{
  "vocab_size": 8454,
  "rope_theta": 10000.0,
  "init_std_qkv": 0.03,
  "init_std_down": 0.0,
  "weight_decay": 0.013
}
MLP neurons of a small language model. Each row is named by its layer, matrix (up: input weights; down: output weights) and neuron, and shows model dimensions 160-287. Each number is 50 + 10 x the weight over its row's rms, rounded and kept within 0 to 99.
After each neuron's rows, "fires before" lists the tokens most often just after its 100 highest values on Wikipedia text that the model never trained on.

L9.up1686:37 40 29 56 49 46 52 66 42 61 49 73 79 46 61 55 51 45 75 44 52 40 39 43 46 52 52 60 54 56 50 50 64 38 56 53 44 55 31 51 54 46 72 44 57 42 56 46 47 48 44 48 65 45 63 57 61 40 55 54 55 52 46 37 48 48 53 40 53 51 55 62 59 55 61 43 49 35 64 56 43 67 50 46 52 56 28 43 44 46 41 45 59 34 73 34 30 55 67 40 60 54 46 46 44 54 30 42 53 35 52 54 51 37 64 63 64 43 42 56 45 65 37 55 42 48 51 36
L9.down1686:55 52 54 46 45 41 50 56 49 52 59 50 46 50 43 49 36 54 52 52 59 44 60 40 45 68 57 48 54 71 58 49 42 53 64 56 46 42 42 51 44 52 34 38 61 53 46 53 35 56 46 59 47 58 55 48 47 64 60 54 38 55 26 45 60 62 52 32 65 61 44 58 60 50 69 20 42 42 37 52 59 55 55 54 78 44 57 50 50 67 47 40 46 38 42 37 58 37 32 49 38 50 50 42 44 59 65 47 48 36 52 58 54 58 47 46 44 45 47 43 47 44 55 55 70 25 46 41
fires before: " ", " –", " (", "ary"

L13.up1382:50 34 48 49 63 42 67 58 40 44 45 51 56 46 34 40 46 64 53 49 63 45 47 33 62 63 33 39 52 57 53 54 47 32 55 41 48 48 65 70 43 42 57 55 53 50 70 55 59 37 68 35 41 46 61 56 45 48 60 41 52 47 53 35 58 54 60 50 51 43 62 68 50 55 39 40 54 32 48 48 46 73 45 39 24 71 43 43 60 50 54 37 68 41 63 50 52 61 51 58 65 51 52 45 40 63 58 51 47 35 38 53 49 66 41 41 42 56 69 64 64 53 51 49 44 79 45 40
L13.down1382:50 46 47 41 37 62 70 65 38 69 39 42 53 57 26 60 39 49 61 42 55 67 43 50 47 73 58 50 55 54 47 38 33 40 50 55 34 59 61 54 49 74 70 62 49 56 61 34 55 40 37 44 48 35 37 45 63 37 43 52 35 62 49 50 51 45 53 40 46 39 57 55 69 56 51 34 59 53 40 58 68 48 38 55 48 44 33 53 49 42 49 50 60 43 60 41 61 60 40 55 47 66 51 52 58 47 67 48 50 48 41 42 26 66 52 65 48 58 55 57 53 35 49 37 66 57 46 40
fires before: " |", "1", " |\n", "2", "0", "3"

L13.up1608:60 58 49 41 45 59 54 65 49 75 53 62 51 44 46 63 68 53 59 44 60 57 50 50 43 49 53 54 58 41 62 57 48 50 55 44 54 54 54 41 48 53 61 53 61 67 31 40 51 38 48 36 57 45 44 39 62 56 71 65 48 57 51 64 31 50 57 45 55 57 42 65 64 48 44 41 47 56 55 47 38 49 56 45 40 49 42 45 41 70 53 32 43 43 67 44 49 59 29 60 49 44 45 43 46 47 11 64 73 53 54 49 52 46 51 38 47 44 50 61 54 50 36 36 44 48 54 58
L13.down1608:45 54 55 39 27 30 63 34 36 55 53 44 55 64 55 51 41 35 48 57 47 59 63 55 46 50 51 67 48 46 57 41 51 55 45 53 48 57 27 34 42 45 27 44 54 64 54 51 46 40 59 59 26 55 61 41 61 49 57 52 49 49 56 49 63 51 42 64 59 38 50 42 29 50 33 54 60 33 39 63 46 48 55 41 46 36 66 49 32 45 48 68 50 50 59 69 72 40 53 46 51 55 60 54 37 56 52 52 52 47 55 55 54 49 44 48 46 62 35 55 48 41 65 46 62 42 38 56
fires before: " |\n", "|", " |\n\n", " |"

L9.up1805:48 37 41 52 45 51 56 45 43 55 51 28 31 50 39 49 67 50 42 40 27 46 42 42 64 44 56 60 40 32 47 62 43 46 52 74 58 46 49 52 53 52 58 37 50 65 44 64 64 65 52 49 58 48 62 39 35 44 53 37 32 40 48 45 53 51 56 47 60 39 34 38 51 49 53 49 45 61 66 62 65 44 58 34 33 39 52 54 41 45 36 59 65 52 39 48 52 47 54 57 55 47 39 56 51 44 40 51 42 40 56 51 45 57 53 32 44 52 47 44 55 47 52 31 45 53 50 46
L9.down1805:64 52 58 52 55 46 40 55 40 38 36 48 52 55 56 42 41 44 48 41 57 66 74 26 27 54 64 46 51 51 45 53 47 54 49 46 39 65 36 34 39 59 52 65 38 39 31 54 61 54 44 63 51 62 66 47 48 61 41 57 60 52 59 45 41 42 60 49 49 68 55 45 42 36 64 58 52 23 52 48 49 54 67 55 28 52 65 56 66 43 48 49 51 50 39 22 58 40 52 52 53 61 59 44 31 41 47 47 45 49 53 45 47 50 48 50 45 57 59 55 61 53 39 32 34 43 49 51
fires before: " ", " the", " to", " his"

L13.up1688:41 26 56 60 61 47 47 51 47 36 52 53 65 60 64 48 55 44 42 47 58 65 49 46 40 56 52 74 31 44 34 38 43 50 64 37 36 67 49 44 47 40 47 55 45 56 39 33 46 49 37 43 58 46 56 39 34 46 45 68 41 60 34 42 65 71 49 63 54 28 56 46 80 54 40 46 67 54 49 64 52 56 43 38 64 47 36 52 64 56 62 33 64 56 58 49 52 53 73 57 57 45 36 43 58 58 49 55 48 31 54 54 55 50 51 83 59 30 47 58 46 46 58 53 69 35 48 46
L13.down1688:52 55 42 43 45 38 54 62 60 50 47 48 65 38 56 42 34 44 39 41 41 56 45 47 56 58 47 39 38 80 47 50 63 48 55 58 38 70 38 60 58 42 65 55 42 53 77 46 52 37 46 44 45 42 56 62 48 48 41 42 37 48 29 39 59 46 41 39 54 54 41 46 48 52 55 65 24 42 44 59 35 43 63 59 51 53 59 61 49 44 44 66 52 51 48 47 52 54 28 58 52 36 38 45 52 37 57 28 56 45 43 55 62 53 57 70 38 48 49 58 38 68 35 59 31 52 49 61
fires before: " ", ",", " from", " of", " (", " and"

L13.up737:45 64 46 61 50 49 59 40 46 64 20 53 36 56 39 61 61 60 60 50 62 26 59 35 45 37 41 58 47 57 32 41 43 43 54 59 59 57 56 58 71 42 55 55 41 42 52 44 59 50 43 46 60 47 66 57 72 47 41 64 53 41 61 44 37 44 39 35 54 51 27 58 74 48 51 65 44 43 40 32 43 54 66 47 61 48 53 49 53 44 50 56 56 42 56 57 58 66 43 66 76 49 52 50 46 62 51 63 53 67 39 31 39 51 44 28 58 64 52 50 59 50 56 42 50 61 57 50
L13.down737:39 53 66 52 45 34 36 59 35 60 44 33 58 66 47 52 61 54 45 51 30 58 44 48 49 52 56 49 61 56 48 55 52 55 59 57 50 45 44 40 63 68 61 50 59 58 41 38 60 58 37 43 50 75 75 31 48 60 46 54 66 53 51 57 48 54 48 48 49 44 48 39 52 33 44 54 46 62 24 59 84 64 58 46 51 43 65 57 48 46 43 35 56 54 67 54 49 43 45 57 53 46 44 61 56 34 45 62 66 42 57 67 35 50 45 51 55 50 43 58 62 49 38 61 46 50 30 36
fires before: " |", "|", "1", "\n"

L13.up1946:60 49 41 57 52 37 47 55 41 77 35 52 56 45 47 40 57 43 56 62 64 55 66 40 50 46 40 57 61 62 44 56 54 53 46 52 57 35 47 42 67 66 48 66 47 43 54 58 39 57 49 49 48 51 61 58 56 54 46 32 67 44 51 56 59 54 61 59 40 44 64 37 45 36 49 54 67 50 42 44 61 47 60 35 51 52 44 41 49 42 59 60 48 54 58 45 42 33 39 40 53 44 58 49 41 35 57 59 48 35 31 39 57 33 36 54 51 45 47 32 39 62 58 62 45 35 47 63
L13.down1946:51 60 20 64 47 43 60 46 64 52 48 53 66 57 57 55 34 53 53 45 32 44 56 59 50 54 55 58 52 55 40 66 47 48 53 54 49 47 48 53 63 43 39 59 39 63 41 56 45 42 54 54 53 54 54 57 68 67 61 67 64 56 35 62 41 45 42 47 47 70 54 47 42 55 47 59 45 59 51 48 57 54 71 53 58 49 39 50 48 43 54 57 65 62 32 45 50 56 51 49 38 49 50 43 67 31 59 52 47 18 57 35 46 54 60 50 36 62 62 48 44 36 44 33 43 50 58 60
fires before: "0", "1", "2", " |"

L13.up699:48 68 55 63 40 54 42 67 40 56 53 55 62 35 41 63 48 63 70 55 28 52 50 59 39 42 50 61 57 56 64 63 35 49 68 61 47 60 48 56 57 32 52 32 38 45 62 39 43 74 56 61 52 41 38 63 71 23 66 67 60 60 59 58 36 58 40 45 49 64 33 62 63 71 46 55 37 63 62 42 54 44 54 49 65 56 35 39 52 60 44 59 49 35 53 56 38 44 46 52 65 44 52 43 48 58 45 48 33 44 57 50 66 44 53 51 54 34 31 39 39 62 33 48 50 31 52 33
L13.down699:48 55 37 48 42 49 57 20 73 51 41 39 51 44 33 50 49 45 74 42 60 49 33 51 45 42 34 44 49 51 56 54 47 58 47 50 49 53 68 62 60 49 46 53 67 41 46 42 53 49 61 45 36 51 37 62 61 36 64 52 48 59 27 37 66 54 40 39 32 37 58 47 57 56 49 37 30 52 59 43 58 58 51 46 46 36 48 40 48 48 45 54 43 54 62 46 54 39 55 20 63 59 55 54 52 36 26 69 43 59 34 40 61 29 35 49 52 35 49 61 57 51 64 45 39 65 37 78
fires before: "|", "–", " "

L9.up527:48 60 41 43 34 52 43 46 58 49 54 49 76 51 39 34 50 45 67 57 37 39 57 50 56 70 62 58 59 51 44 50 56 53 72 48 65 66 66 51 38 56 61 33 59 39 64 54 53 72 50 64 63 58 34 52 30 52 53 37 52 41 41 67 53 49 63 31 56 49 59 51 55 55 37 63 46 68 69 50 69 54 51 34 42 51 62 54 61 46 40 62 68 46 42 44 51 53 46 70 43 40 59 40 49 51 59 53 49 62 50 49 43 51 58 39 60 46 40 50 49 54 48 41 54 38 35 53
L9.down527:33 44 61 44 52 67 61 61 60 38 48 27 45 53 42 72 49 51 35 45 53 62 44 62 69 42 33 47 67 44 36 49 44 52 53 48 53 49 51 50 38 50 45 40 37 50 52 48 45 68 40 40 49 35 37 45 65 55 53 60 41 59 56 44 36 47 59 59 34 49 41 68 37 57 39 45 54 51 46 45 35 69 52 54 56 39 52 47 45 41 35 38 51 64 58 49 39 38 62 62 56 51 43 34 48 72 70 35 59 37 43 44 61 50 51 66 41 46 40 50 50 51 44 52 32 55 44 50
fires before: "|", " ", "|---|---|---|---|---|---|\n", "|---|---|---|\n"

L9.up1985:55 39 44 59 64 39 51 41 44 63 53 28 65 67 43 41 62 35 57 52 58 62 58 40 56 48 46 52 55 64 72 46 56 44 56 57 53 67 52 75 53 50 47 44 48 47 68 52 50 40 66 41 71 51 66 56 42 46 56 47 38 50 64 52 49 64 55 57 48 54 56 35 39 41 65 50 56 64 40 42 57 61 50 38 35 50 62 38 40 40 33 54 47 51 47 16 44 39 45 62 40 52 43 44 46 41 44 52 46 50 48 68 47 28 50 62 34 38 50 66 31 44 57 57 54 43 60 58
L9.down1985:74 57 34 56 35 58 56 50 65 37 38 50 48 54 45 40 48 39 33 59 47 49 52 24 60 62 47 48 47 50 49 50 58 56 33 44 49 42 67 37 37 61 32 54 54 59 56 38 64 49 41 53 46 46 58 55 63 65 46 63 39 44 57 48 53 54 33 65 47 33 56 55 68 59 66 51 62 63 64 68 42 51 44 57 48 46 42 60 42 70 62 67 47 47 58 42 55 40 69 57 55 43 42 55 73 46 56 53 46 34 47 36 61 54 59 46 35 61 46 40 45 53 63 48 38 61 58 45
fires before: " |", " |\n", " –", "0", ".", "1"

L9.up1780:61 61 48 67 52 28 45 51 41 52 34 51 62 65 52 46 72 25 53 50 62 40 50 29 40 28 49 55 72 45 41 56 45 42 51 32 57 59 56 49 64 52 56 36 45 57 40 46 57 33 37 56 56 44 56 41 67 47 64 56 47 56 56 57 42 43 71 43 50 60 45 51 52 34 49 56 47 65 51 55 57 55 50 36 42 52 51 57 60 41 28 59 78 61 59 68 46 38 55 46 50 50 50 55 59 57 49 53 46 34 47 52 58 27 51 55 56 42 47 46 64 53 52 56 50 48 47 51
L9.down1780:49 55 52 47 41 53 51 69 46 31 51 45 54 53 52 47 40 54 50 46 60 40 58 42 51 59 27 38 53 43 47 55 45 46 69 61 36 41 45 50 58 65 43 56 45 61 53 47 52 33 50 46 49 48 39 56 66 41 56 47 59 60 43 50 48 54 68 51 53 39 29 69 47 53 43 32 36 44 59 38 39 53 57 42 42 42 71 55 56 35 53 38 48 42 42 31 32 52 53 52 48 56 72 35 54 48 60 40 56 53 69 41 40 47 49 41 44 47 66 70 39 64 43 48 39 37 63 50
fires before: " ", "0", " the", "1", " a", " long"

L9.up1789:61 49 44 62 57 46 46 59 43 49 52 83 57 52 55 57 60 68 62 51 57 43 50 40 40 50 37 46 55 54 50 46 45 63 31 60 36 44 53 51 46 60 67 57 68 47 65 45 61 46 46 64 45 47 33 74 46 18 33 45 58 55 35 32 58 54 60 55 60 39 45 53 58 71 51 45 56 34 42 63 55 50 58 42 57 37 12 36 56 73 43 59 62 50 63 41 55 46 33 48 65 39 40 44 42 32 45 60 46 42 45 41 60 61 57 56 66 34 49 62 41 56 44 56 41 61 45 60
L9.down1789:65 56 60 50 56 65 46 59 46 41 54 45 52 62 29 37 50 51 77 51 54 56 55 56 40 47 41 45 41 60 40 58 29 58 51 51 40 47 43 41 51 46 64 38 58 49 48 50 49 46 49 63 54 38 57 42 49 29 75 57 44 52 61 34 52 44 70 57 44 54 49 48 44 68 49 51 57 37 43 56 52 62 54 55 40 61 51 58 45 42 59 62 61 35 79 36 65 57 47 56 36 49 46 74 48 38 62 44 43 40 49 46 44 48 65 41 41 49 61 50 42 62 35 44 54 55 48 58
fires before: ",", " of", " to", " in"